{
  "num_hidden_layers": 15,
  "hidden_size": 224,
  "num_attention_heads": 4,
  "num_key_value_heads": 1,
  "head_dim": 64,
  "intermediate_size": 896,
  "vocab_size": 1313,
  "hidden_act": "swiglu",
  "norm": "rmsnorm",
  "norm_place": "pre",
  "norm_eps": 1e-05,
  "positions": "rope",
  "rope_theta": 78000.0,
  "rope_fraction": 1.0,
  "qk_norm": false,
  "attn_scale": 0.125,
  "bias": "qkv",
  "tie_word_embeddings": true,
  "parallel_block": false,
  "init": "normal",
  "init_std_qkv": 0.026,
  "init_std_o": 0.00445,
  "init_std_up": 0.026,
  "init_std_down": 0.00238,
  "optimizer": "muon_variant",
  "learning_rate": 0.00913,
  "lr_mult_o": 4.0,
  "lr_mult_up": 0.77,
  "beta1": 0.9,
  "lr_head": 0.00986,
  "warmup_steps": 200,
  "schedule": "wsd",
  "decay_fraction": 0.94,
  "decay_shape": "linear",
  "final_lr_fraction": 0.0,
  "batch_tokens": 65536,
  "max_seq_len": 256,
  "doc_mask": true,
  "train_tokens": 725900000,
  "max_steps": 11077,
  "dataset": "wikipedia_en"
}
MLP neurons of a small language model. Each row is named by its layer, matrix (gate and up: input weights; down: output weights) and neuron, and shows model dimensions 32-223. Each number is 128 + 24 x the weight over its row's rms, rounded and kept within 0 to 255. Numbers have three digits each. A neuron's up and down rows have the sign that makes its largest values positive.
After each neuron's rows, "fires in" lists the words (lower case) most often at its 100 highest values on Wikipedia text that the model never trained on; "fires on" lists the tokens most often at its 100 highest values on Wikipedia text that the model never trained on.

L5.gate207:165107132132126119096082143123156119081095147126152181111101173110112170162159125156184162162127147152126148144116137176173096094130140124098134124150143167097085110121101145158118058130134144160083161123138116160173183114109124073141109145126151118137078124127144108123125128130126167143117133119145106115148145164125142137169149174108182151122159123106087150149125144121119139158120118140137116140099156133124133129109103088126142171137116111097167122118142123150144134089095115129140131107131116131119137138119119134120121126145114135151154156073143128174146152112097116135
L5.up207:143128127123155124100106142130077130107122135152137159100115197104140146123153145154082129112153106135124138109149130131103106126116144149108174152106115134110121090135107131134125106084109111199156149141116126142093131155100149140124103100145122142105159110166131121116115135101108129163126148124179086122108141132137151134081174142131156158090130142123103141165132107113114156108117121163116103142069099138145090089132084156144162136138103115099144131158128137110119134087152133106135151140127080157133136121125143126109167154065116137106132167120128121113156131119102137149
L5.down207:088182107091134143114163143109167139121167125156143166100135111152131103111178118163163122105124136141108144108092086153161140140151129128173110136127133084151086118121133116138141104137135151122133142111152157113132152122099129127141154131084103128121124145156145155126118110139169115096110162142164133129155085120102159142154093137116123161116097128142165085168108139097103137113091125111116109076139155082168141129112100151109139134089125116115128154118110115172116109095120107118099096148119091142130112174121109113123144101133119142153128115060153108147155107151118170124
fires in: "a", "as", "after", "an", "at", "according"
fires on: "A", " A", "a"

L4.gate253:145151129121120160076115139110135114143124149117102149081162143102115139120143155132138142119139131182119129129104155125129125091123097124120111130150111175127094139152109084118153114117141114137130139106119115142155109152139098100103169129125112129133128119161138121137155126122077123148128128108124119121148124152140095122099114138094117109141115145073135104159092138172139128115169105114113133142117106142084131091093175158140154133109091184169096126140104182159088191136120106101087114132134133133103124087141163090184110139185136177126107121130167107093156139142167124062
L4.up253:153134120178157108108154118087109105130136105099110143133187120115131122162097140150115178103164146151108121158100107144151093098135111117080148116110136161128119106099135118109134080136184121168150147125098158143144123186176117111103177156119156107204098149160097134168161135108151105132125149144141105118147104115131090127084108145117116102151120113105141105134137130094115147110101118113130089144121138144126123143145141180114184128142125133130137156188147139110163154086087157096138118179144100128121111064125142119159112134122175117148129139132134151084127140134131118142
L4.down253:104104118138135107107133132120119138157170118117140122162153087101100135099108121131136105146181110184072166151127106078099118085130096104094147105069168167134159118122105149100142102169203110144154139135183118143145149140134121110088153129129130120138126122177090129144139082109093095112144104141145120097122153129141091120124111145109156148146102156104116122086128117095094111114107113135163137120131119115116105144143136116133124152137126156117110157163139162123157182169155155148128126148135108132150107141149104128133120129135155197144125133154133113127162142145116143161
fires in: "released", "received", "release", "legion", "lead"
fires on: " rele", " Le", " rece"

L4.gate145:081110094146109173176155139156111142174108149176142120097115151161131127108128116135094145103170153149111106099144129140172161126147155082120147136129115093176117135101115146109119130091139107090125169128146127173163111155118134140114163151101128126110155141156135113154164149098141101127143138129111118165144143123098130146147090119127151137116133133164088161159165109157097177085114169132140100140093133109125175118116172075146112109113135166109158113143123139115141118116171131116143155109106122142149136185147125135178130159112135143087139126138158128118137120119153159105
L4.up145:136097149160138111142145089124141166117116101126101104109141136165131121118170128079085107098144122124108098081151139169142135090129127160149132126112123112117086147110121131095079117130120092137175149108099147111153100134101117167129112130108132162102165101127069132126167135163164169145111146100130113136096103126092128146136109118105125107089138108108110133160155129124128105138110167149148157129107109086160161119139111143154121182127140150117121167154117137151144125167146135102099145108112147169162121141113123135161122093140139161136127099138120126134198146126138149106
L4.down145:139132124098167146104104123155151161157086122085167178102127124147146109133144132132143094130132132130134163123149140090134148085137130122154133064087092098169131129122195092126139110153157115114160143150097116147161128122130081159103116102118127139123120155130175134136093149106108144150140147118118115108154103123141137121112141154117130110107106060151087112086123123172150115119122086127112150123105092080137114150122137115135121143102169098086159110151134175129165137146138139106110100099108129135144139166075133183107118158129130112174126121107119112143112158143143111123
fires in: "won", "at", "in", "on", "win", "from"
fires on: "on", " At", "In", "in", "n", "rom"

L11.gate650:144115119167102121105146135161131109117139139136122161086139101127095127136157145104110123090128123123123152113131143129128107150126133107115113096131123123135110107141089113145121151177108122140135126152164140128097134117137120168115123163138153102158110144170163136145164125092138091159135118157102153135100129123105153153143116106118144115129112136141104103117132140207089113142140106140159111104132129130096123153104106102080125156089108141099164134137126097102141165079174187147101116147131165165137155136124155131160107148165118155139215152123137095143161107136132172114
L11.up650:132133109148135106155101132166116126132089096116101107127134081165141130138148150078137135109156103129155151121149157079151119104108109113133125123088148139118108130101129096110111132099149131139144117135142152144101108119156169111097127114138136121093115099177121109103169152126123136185166076145137093080097157099137135124165104162108178097156125128120112128134092122105113154156157132129129200125130142142124144172116210153139124149084128150156152143114136126161155112154086141125150130144137111150120138128112131101123122171139146163164155118134156126149173128132123139140
L11.down650:135115114113157139120105108144158128144123120119168131150115167142167145152139117136112098144112140102154112150153081132117143105132124155148094107117122127079189158144148151127159074130102126080167121108136125142133113152156151139091108117111128143160191107094081131118131095158149136097138130113120122155125082131141130086071148147120117088120119143158101143104173122133149120107131085167081130141157087117161076123093121123179132105110156146137126169094111145127155153119074138104080145093127135109131125173115110145135138088118164126157134124173121128129120143147157126149
fires in: "in", "institute"
fires on: " in", " In", " S", "In"

L10.gate12:123154101088088175130116128145096124114097132132128139065168129121156109115116108160169138110125149083154107121158126144104160118120135080144161125108129135144105143121149136150075091100188134093093133139110111133136137125152161130148141116129163101140143143134103157095181133144142097162171132117149111113102124109143165088134120141083121096108127128086104156163090150137150139153144121114109131093125118118110184113164097113142126128092131128124111126127123141107163126124110154163119104178126147160128150184163125165118119136145127090151127123089138108176160107122082118117
L10.up12:115138090170107122122114109115099141123163127129119162132123132104131121111138138133091144181164125115110112136154104131136084151139146133099100161131123103127089071131119072147140076106140163156139168143142118111116116119112079144116149159127120125157107110135159084172096151121100129138117151111146139144150122065154146161129144155100107131128142144157139107151089179132108119120135114093131157148084120091085127100100121170141129124145126169131088126163177125172122111126088133134085135136089152164126178114128147096105107145082177104092122114099132116106137074158116110092
L10.down12:117133111140096143129171140159101100095156121093154128127097123139147122090101114136136087083112157135136108104109108165110098146102098110174118071144144145130115165149104151127124137098150084136163094099111132107111135103147152080141151119122141099110128152166156137152103152147142152106126143124124072146133112150115145090123115155137143120145088123112166123153114130122123136198137124159118119075119141150136137125142150093150162138122092146128169154182151122135121151157135124120081141116139134125150155134126135143127128117134158129160106107108126148222168106137120141161
fires in: "after", "in", "at", "northern", "a", "during"
fires on: " in", " after", " at", "ort", "ear", " a"

L10.gate91:159101159142121136127093153107158123169169160119126129126094101132122156143162148110111118106165148123111159103135106088149115118141105115115118157108110118150126170076067097153111137142115141124087148170091108159118096164097118137112170166116158126138143101135087095157136140170123131179122137103113147161142125127132146164129126152122195150074102112123137126133109168146120164145139116140126148101151127144097174141116160085142119130083104102144137178142150114114159137141157123116114137102145144139152157137086141135155151127155103153138114128136133146139120137114116086109
L10.up91:129144116116103157155128105121170126126118143070062103116105131119156151132127101126109134108151156127131125126136079112110115146141098117144115114110137129135109141092103134129105157104136088111107108154113107149161136134115127150096122138121136154159159087121132123102150128111120182143112158184141086130133081174190184168152142118138169161191151150148129108147108146139113158142140144135161138117129133128108121110151159138103079104078133162103132148128109107146169146104129093143076136175120133153166157141081120151128136131097152104122140117117114098115147135097131111123
L10.down91:138095113132111103112120110141140162178108106159154177119109128088199136126137138135159122137133136113131144122084111110120124105116081114136146128142088144154110142105071140147122112106152155151126136155129116164140122104139118121120139144119127165162115161156122135132164147143112097153126117119085115113122109121103095128103154118085147143096075116142110111123075126133166148114139144133119144149122131097091140115130120091157122112113150091131100223121120118104140132146142131126140137089151142102106123114091149107128136085139111128170101094149098157180124114095141120195
fires in: "in", "during"
fires on: " in", " during"

L2.gate157:091138144130148130116120159143108136111107175071090140107156139162103096077108125140118150123144086168124121153133111128127132133150154110164125160095111142120133162157125110135153129111161108124155139134118165182152109106112151092109130107122111097131084125164121114129123143127122091091116159105116199167163125137124094176125146129142119154122114105144099155123119127137124108161109135114115122121127165102161163116121149160133137113121151150119158161161143148109135120088120154131139183126116084121161123118159140089155139132090113096150128107132113097124115167111123100150
L2.up157:121104137122133139098127154096093094114137160130123121134129114153114122143146151139146139079097082185108134157094093131102117164119150114137106126113151141130136167152128101148158157126115136112161100116117149107132135086099132107068153084132098096152089155127122138129134105093161149093102118117126155154124118137115106130117110110106147160149157109148160150116106103123130100128099140155106151147107140131175139121132113184107146116121125170117151178130130143093088136046100162112128177132165141065148133077116104145141136117082142138145142117139110071135123100121144137136
L2.down157:084141114115124117128150152136187146141135121136148099114126185127144097076131117133119151158171149114138121125183093112145144099095132114156152139108155117101079126113145133105092130130119124111127143119136105128151132109147118144150120115094125149143154142155112094123144159134123068147119116144112144122125160141112142142137150106157063152122079122136121089127126085114157133133117124131154142085179109143125158131185134107156109148165083087105115121215111154098161149125148113132121104129103106177112131123115118163074129117128116117111130117106130135146155124146179132120
fires in: "film", "by", "genus", "played", "released"
fires on: " film", " by", " play", " work", "amily"

L3.gate742:134149105100125068152096140132112166126110094114058126141112163111154104121135106136138122106120108136104160124114160146148120109108128152134095111133126127158129134147102148178119092122132092174139117096158124156127096126141130130112117148129089140145102158113123130121176123145162124093138137148161108181095119122147158103135094126103155078151096121171172113137121160144141122139141138105125141104103144107135146139132108142169135114161148121151145098140135187114098086108105128103130133162097120127098118078127163128141148099134141119124115142154146107133149096086131116127
L3.up742:106127123115133143115131103083100122119191118138079150117092124124121100112104097140134078136106142106148159135143138100130076133106122134124117146140135121128118111163094121192143123146097119186146101112170103149119143100150097140118098124089174112130106140098128119127143121090159167143092087134123124135123119117185109110132137103177126116147110119137097123138145128160162170143186111129053127143151122138162130122116119144169150110127102088102124151135125103097120145114106151125141120159109123089130098078128153131145158147131097126144142150170123149115164108103117089133
L3.down742:135096070110167121101098095156104118131134083147085127147135134113103152148128101130156120124166097146134161128114129122169137165098126112182178118125093120136092138111112150189126123172132123140169166105131100160143116112132157145118111115145131139156162151143115110117135127154163136138083112165151143178108140108186109088135138142136091104136123139132158111167119141139138123146116106133113151110105079134150152115123142155145175100121176132127142118116156076121104100132110126150118136164077109165094145127130173122134115153121128106086128135139148128148082125116115124158
fires in: "she", "he", "held", "head", "height", "health"
fires on: " he", " she", "he"

L6.gate52:133164123105165118123134114126163111147150091122127080144155131100086140133113131116115127169096166088133125151117167134090138153138158116125127152163108098127111151146123116127099118132136104128130149145111117110123129133149138134113160163146117089137125149183104129110166149080133169106070131123107131135148133084124110111137106119133127107109089159155175157110139126122147139124109117109142101106114120149148106109112121128148088110140140148141159112145073096154146141140135149158124160138103122125197136139111078083126118139122123131161158123138127103190178123134108143121
L6.up52:143134114142154118103127141104097168102135153114135147135131122145105111107095141128087130127120081147130156109095178152133111116127125170095121147101159156158108119111151162099121079150168138150158168124093110091102140169078139087125125104138088144118158097161133119123141151155112113148109144158116176111178143121106126140155119089146168112175102151112148115173163113099155132122071168160144142149111131177120129159127136150153139132127153165150181119133111148118090111161097163175145124111131162100093117132157144153122108158134095132105161126136098097147136152130153096158
L6.down52:114108116107142155115161112090177083125160138122140150140132122084151094119108160154142119141116105135101157114108113087137122146121142107123145100179113136133091096181172132130124140118121147124103110167093133108113135104134113115143088146153108138147139127112135150140163109051106148105119134134136128099110129113136192109156132145121136122093164105126152090120125088126163093153061166143094133149113069138162116120150118136108103094109120124139142131155162140141117089126138073108189147165133130106138142138122142133100154131096161162095123114146119101128147114145152108122
fires in: "other", "different", "of", "others", "more", "rather"
fires on: " other", "fer", "ent", "ther", " of", " more"

L2.gate511:139158096135085110138101150091116146164159120102088075113084114125110129113146120132106116122175126199165092152148161105111130130140143135069142051131173122157118124133127094134100108127107117175101138123109110150124115105102153153111127115150118157116126132165153117095124113133129132143104117101128100119133140130139134122126136163125141094108120117148100151137145157155119179130064187119098123168121146089122120139121161116131119145126133108128135086111127148131099100108140103083163148108101113151135108092187143142137175125133103124111172142156135134120133100094101125147
L2.up511:155152115115130103119095135129113149157097131120106127122106106162078096117119128094153152126154099117129111125154196133118129130136165135101166099113172088170134079133144112099086109133106117137101109115079162163129115128095098147171110107105118142111082094123129116106104118114129151123137138120139159090062156125099129118128119132101160090140102094171106145120123140130112157062159135137115084144124139108109126157138114116135126156146129151107185129089161111090143109117153117052132137151134163111167131088128127131105154129106151098142154134144135127085102127131161134135
L2.down511:131105107123144163099096147105148123153147089122107068169071141149123159129135108169131108106158127141112114116124122133126124149102155110145179113112132136142114159120073129136123122155085130121130163105150121123124119122128135144127162078153148149127155089148078110139109118151151160147142146057111124116102117096144137114127125138155127134152087131143123126171153178139120106172128141112148137139150150101170136123133091159137184105167142123119172132085144150111117126115112132168100133126055133143103091112158157146129127144128173114151096127159146148167096095099103124141
fires in: "he", "i", "held", "they", "she", "you"
fires on: " I", " he", "ce", "he", "e", " they"